Weights of a small transformer language model: 5.51M parameters.
MLP neurons of a small language model. Each row is named by its layer, matrix (up: input weights; down: output weights) and neuron, and shows model dimensions 48-111. Each number is 128 + 24 x the weight over its row's rms, rounded and kept within 0 to 255.
After each neuron's rows, "fires on" lists the tokens most often at its 100 highest values on Wikipedia text that the model never trained on; "fires before" lists the tokens most often just after its 100 highest values on Wikipedia text that the model never trained on. A number after a token or word is its count.

L2.up122 [125  83 127 125 124 132 163 109 159 142 157  99 104  88 140 117 134 142 209 160 160 109 147 119 125 134 141 108 121 109 109 117 148 154 155 134 145 117 113 121 187  95 168 115 136  90 184 118 137 170 100 127 127 171 104 166 163 113 125 136 107 136 121 181]
L2.down122 [138 121 104 131 130 127 117 134 152 125 154 154 132  99 103 191 147 119 167 132  96  73 117 139  94 108 139 134 135 107 157 155  96 155 145 169 159 167 154 129 171 115 114 104 110 127 148 124 131 170 127 152 145  80 143 119 178 157  95 106 118 149 112 139]
fires on: " " 54, "li" 6, " Born" 5, "0" 5
fires before: "2" 31, "1" 22, ":" 7

L7.up114 [134 127  90  91 146 120 116 135 158 128 103 143 119 136 132 150 121 140 130  82 120 121 138 119 162 122 156 101 129 127 169 156 146 167 112 117 127 135 183  81 167 163 118 137  91 152 111 102 140 121 107  88 184 163 154 154 131 168 132 118  97 129 102 136]
L7.down114 [116 144 163 177 114 110  87 125 143  76 110  86 109 110 132 141 141 106 147 146  83 102  95 154 114 107 128 111 118 150 139 137  97  96 166 143 118  47 168 156  76 126 112 140 160 170 134 156 166 135 127 128 114 120  88 135 134 148 143 141 123 185 145 163]
fires on: "==" 59, " ==" 20, "====" 9
fires before: "\n" 92

L7.up160 [120 168 121 145 146 165 145 133 175 151 125  90 127  71 132  97 111 117 119 150 124 144 141  98  82 142 108 119 129 102 119 116 139 125 100 158 128 191 121 131 117 116 135 120  99 114 156  92 118 125 122 128 151 120 133 148 156  68 117 125 154 163 119 136]
L7.down160 [126 162 166 159 137 129 116 141 146 129 111 100  98 134 141 108 132 168 132 113 105 110 143 120 122 138 147  89 151 162 145 140 138 153 140 118 133 179  93 131 128 114 140 123 150 119 122 107 110 123  94 139 130 119 147 130 114 130  95  98 115 104 154 129]
fires on: " |" 61, "2" 4, "-" 4
fires before: " " 34, "\n" 19, " |" 4

L7.up62 [ 95 103 126  71 131 148 154 123  95 125 176 106 180 116 144 107 133 125 115 116 101  97 125 126 152 139  98 172 106 124 114 130 126 119 146 117 152 135  93 137 145 167 141 130 123 100 130 110 125 108 113 138 138 138 116 110 135 144 130 118 134 163 103 149]
L7.down62 [177 101 128 128 112 138 126 130 135 179 122 130 144 120 146 133 136 115 159  99 109 183 149 111 139 133 109 106  76 175 109 107 138 143 154 117 136 129 163 126 162  96 113 120 123 176 127 149 171 114 136 142 121 127 124  76 105 124 157 136 161  96 111  93]
fires on: "." 100
fires before: "\n" 26, " The" 25, " It" 13

L4.up92 [147 171 115 160 122 113  99 138 139 112 129 114 107 133 126  94 143 132 145 158 149 124 125  99 127 105 115  72 127 134 131  93 138  98 116 118  86 182 107 147 189 103 145 108 112 120 155 107 100 118  86 114  94 124  85 128 100 161 171 112 157 126  97 150]
L4.down92 [126 115 108 131  87 153 115 138 118 101 125 105 146 157 122 151 140 142 136 120 121  82 127 110 120  85 153 103 127 136 127  97 161 137 121 144 118 147  87  90 112  88 149 150 131 125 156 138 128  97 148 129 140 135 179 171 136  79  90 152 144 111 157 154]
fires on: "0" 76, "is" 6, "2" 4
fires before: "0" 33, "1" 19, "2" 13, " |" 5, "s" 5

L2.up464 [137 154 108 118 111 134 128 107 168 128  93 115 129 174 138 155 115 165 135 114 130 124 130  92 146 148  95 149  95 103 153 134 162 137 120 135 147 108 145 159 184 119 100 161 130 156  82 135 157 135 139 145 145 131 157 144  79 142 161 175  92 141 128 104]
L2.down464 [115 130 125 104  93 155 111 127 171 106  92 125 118 146 169 144 124 182 129 126 113 122 112 109 114 119 118 136 113 107 139 136 179 111 123 125 110 110 136 147 153 126 110 119 115 178 128 124 143 163 142 125 191 139 142 138 136 134 121 118 131 150 142  83]
fires on: "==" 47, " ==" 38, " ===" 11
fires before: "\n" 100

L7.up191 [130 141 100 180 115 120 134 170  70 142 146 107 135 149 138  96 169 115 147 174 113 107 143 131 120 170 136 184 153 124 161 152 117 189 135 111 141 108 143 121 130 180 131 155 122 123 165 108 145 151  93 179 110 146 147 150  93 188 166 101 147 144 130 128]
L7.down191 [117 107 134 126 103 147 117 179 122 155 122 104 160 124 104 138 129 114 126 144 169 129  95  88 119 156 117 108 122  99 118 141 165 180 133 150 126 117 138 105 100 170  72 138  75 135 142  97 115 122 142 137  81  93 123 108  97  77 147 124 126 107  84 143]
fires on: "." 100
fires before: "\n" 33, " The" 14, " In" 6, " This" 4, " He" 4

L7.up383 [134 107 134 133 143 146 174 127 116 130 192 145 156 101 135  70 176 108 169 150 117 122 155 130 152 143 141 141 120 114 144 165 122 175 125 153 150 141 110 138 138 208 113 126 121 128 159 138 141 154  99 162  98 117 111 170  93 134 154 144 109 131 126 137]
L7.down383 [163 107 123 121 120 125 127 143 120 117 121 113 127 146 108 131 123  44 142 124 142 138 114  80 120 146 126 134 134 112 105 175 130 164 112 153 140 148 129  97 133 141  87 118  94 143 130 153  86 119 128 136 100 113 107 117   0 114 130  86 154 145 118 149]
fires on: "." 97
fires before: "\n" 34, " The" 13, " He" 7, " In" 5, " This" 4

L2.up286 [ 81 152 113 156 151 166 125 131 100 129 139 142 120 140 183 125 141 145 127 115 138 137 115 117 172 155  77 105 148 138 128 117 126 137 116 164 139 130 107 134 137 133  86 125 120 141 125 119 178 153 157 125 143 140 165 108  82 156 129  79  95 142 120 134]
L2.down286 [111  86 133  75  86 161 140 148 126 127 118 129  96 160 151 107 112 130 133 166 163 131 160 116 106 156 152 158 125 135 123 118 128 157 154 165 140 113 113 150 145 109  59 127  72 164  97  83 128 152 100 122 152 160 163 122  87 163 122 104 137 163 120 107]
fires on: " ==" 45, "==" 38, " ===" 5
fires before: "\n" 91

L7.up115 [117 124 127 122 112 166  92 150  78 115 152 130 188 147 142  57 134  98 211 117 146 117 113  98 123 122 123 130  65 111 128 147 110 124 148 160 143 176  90  84 112 173 123 144 133 147 142 126 143 146 127 166 104 132 146 128 113 138 167 119 104 130 127 141]
L7.down115 [169 116  93 120 131 146 157 122 101 134  99 152 130 130 118 147 125  81 164 140 117 172 151 103 148 144 146 139 134 104 127 153 109 134 161  96 107 149 130 138 139 131  90 157 107 160 126 140 107 152  85 176 118 113 100 134  84 121  99  78 170 142 148 133]
fires on: "." 80, "|" 13
fires before: "\n" 32, " " 12, " The" 10, " He" 6, " It" 4, " In" 4

L7.up448 [155 166  90 121 156 167 177 151 155  89 150 154  96 132 139 101 146 154 126 133 141 128 151 115 141 121 117 142 168 118  98 154 120 168 120 168  83 116 153 139 138 128 157 134  96 136 132  99 108 130 126 147 148 142 115 118 162  91 131 150  87 142  83 146]
L7.down448 [105 115 127  87 165 176 124 144  91 116 114 138 128 140 135 121 153  83 128 167 168 108 123 155 104 104 136 119 142 128 176 121 129 136 155 111 112 170 114 144 142 110 128 109 135 146 140 119 129 164 155 163 126 112 114 119 126 115 102 111 189 150 149 138]
fires on: " " 52, "3" 11, "st" 5, "ra" 5
fires before: "1" 24, "2" 16, "0" 7, "ry" 5, "4" 5

L4.up33 [107 124 117  82 146 111 116 161 116 145 145  81 138 149 108 135 144 141 199 125 128 144 166 124 136 119 139 178 134 133 135 160 142 154 122 132 116 109 114 133 104 185  95 174 139  99 150 149 121 133 127 130 133 109 139 113 169 160 121 133 134 159 142 136]
L4.down33 [141 101 105 115 119 128 118 161 116 138 165 134 160 103 114 115 119  39 152 132 106 123 111  87 125 127 123 133 132 113 155 140 146 157 149 110 157 124 130 143 122 165  96 151  76 161 153 175 117 127 105 165 104 164 113 130  93 102 179 125 101 134 149 167]
fires on: "==" 45, " ==" 25, "." 24
fires before: "\n" 80

L2.up567 [103 105 136 107 125 149 119 138 127 104 133 147 134 176 163 144  89 118 112 116 128 122  99 112 186 123  93 151 128 109  76 149  92 108 102 151 100 147 139 145 190 161 121 146 122 178 127  86 167 129 136 123 125 127 141 138  76 148 120  87 132 150 140 113]
L2.down567 [128 113 131 125 108 116 124 187 142 135 144 153 152 123 159 142 118 118 126  98 106 169 146  83  75 140  92 104 155 132 125 128 154 138 114 136 111 175 127 139 146 137 160 150  96 162 123 150 133 131 139 139 140 145 132 152 106 143 127  84 128 106 119 157]
fires on: "==" 66, " event" 9, " ==" 7
fires before: "\n" 73

L7.up588 [141 114 164 138 101 114 146 118 142  79 122 151  78 151 113 134 145 115  89 154 121 113 101 136 153 132 136 184 139 140 158 120 132 146 124 168 113 129  99 142 129 172 122 141 133 154 136 158 152 145 127 123 158 144  85 110  93 156 112 155 160 168 180 138]
L7.down588 [134  93 139 142 120 107 148 144 142 116 137 164 114 153 123 132  91  93 137  71 131 133 138  88 120 125 150 154 120 135 124 121 127 145 159 144 122 128  95 111 115 133 142  91 106 126  99 149 120 162 127 131 147 137 156 140  71 103 111 115 117 142 110 184]
fires on: "\n" 82
fires before: "\n" 67, "-" 11

L4.up236 [118 134  66 123 130 158 128 125  91 131 124 136 150 145 125 165 114 136 115 127 126 104 123 168 135 120 143 121 139  95 123 127  88  97 128 146 103 126  90 150 153 125 114 119 101 143 199 109 136 146 159 160 133 121 121 122 165 120  98 105  90 167 135 102]
L4.down236 [134 110 128 116 128 149 114  99 123 113 125 133 154 143 148 150 147 119 129 101  89 175 121 110 101 145 159 156 109 115 161 132 152 141 153 138 145 108 137 138 164 108  82 143 103 149 162 138  88 119  93 152 120  61 120 126 125 125 142 106 128 127 127 125]
fires on: "." 85, ":" 4
fires before: "\n" 29, " The" 21, " It" 10, " He" 7

L2.up346 [126  94 145  72  77 137 123 121 133 132 115 132 161 153 150 136 153 106 109 162 150 162 105 151 117 114 111 128 106 105 110 123 125 165 130 133 139 132 176 154 172 152  99 102 117 129 135 103 104 155 120 130 129 144 135 167 164 135 122 112 148 156 163 142]
L2.down346 [ 99 119 127 139  81 105 140 144 126  96 145 106 151 126 143 152 116 147 118 109 124 127 147  81 120 108 103 115 130 129 140 143 118 120 125 125 160 137 119 150 144  94 118 154  94 165 138 132 124 135 118 137 114 113 143 117 115 126  81 106 163 140 141 158]
fires on: "==" 35, ")" 17, " gave" 10, " rating" 5, " to" 5
fires before: "\n" 47, " is" 8, " as" 6, "s" 5, " was" 4

L7.up548 [122 119 102 100 176 126 101 131 135 114 137 104 205 130 133 115  77  94 127  92 136 114 159 136 147 129  96 108 125  92 141 114 130 169  81 167 180 109 127 136 124 161 139 114 165  76  81 128 116 146 120 131 128 107  93 154 100  97  95 124 162 168 131 138]
L7.down548 [122 136  91 162 147 103 127 133 138 148 147 148 140 123 132 122 124 138 140  99 107 121 140 107  96 135 134 157 152 154 134 107 132 130 118 104 145 129  87 132  88  95 168 130 120 143 110 181 128 169 146 169 121 113  68 117 109 126 125 132 109 173 139 117]
fires on: "0" 38, "9" 20, "1" 12, "8" 9, "2" 7, "5" 4
fires before: " |" 34, "." 9, "7" 9, "," 7, "5" 7, "9" 7

L7.up265 [ 87 112 161 118 150 128 151 125 132 115 103 106 154 180 129 102 109 157 124 149  93 130 118 108 145 152 141 106 120 101 178 119 109 152 159 107 138  88 168 111 177 165 113 163 103 171 147 137 104 148 145 171 165 131 142 152 125 135  86 166 110 122 154 125]
L7.down265 [127 107 109 160 120 110 146 113 121 146 177 116 127 113 111 151 155  78 140  91 147 167 168 113 152 142 136 135 126 114 126 154 125 132 156 127 166 112 153 164  79 126 133 164 117 139 131 129 135 115 125 159 120  97 112 150 110 117  92  96 156  99  84 131]
fires on: "\n" 40, "==" 20, "===" 14, " ==" 9, " ===" 6, ")" 4
fires before: "\n" 97

L7.up9 [122 127  88 135 157 152 161 172 130  76 127 114  87 135 146 138 104 121 111 139 145 148 156 117 137 125 101 158 124  96  86 122 101 121 148 132 146 131 154 132 140 123 130 132 183  88 155 127 109 119 107 117 134 127 100 117 107 123 152  98 106 143 139  95]
L7.down9 [120 146 143 157 128 140 124 152  94 131 127 148 103  89 146 102 137 125 141 150 114 134 106 141 122 143 141 103 122 166 137 171 138 162 169 103 120  48 103 130 111 135 146 121 102 118 152 161 129 157 110 116  76 146 150 116  97 128 113  96 147 140 146 106]
fires on: " " 64, ":" 20, "." 4
fires before: "1" 27, " " 16, "2" 14, "3" 9, "6" 5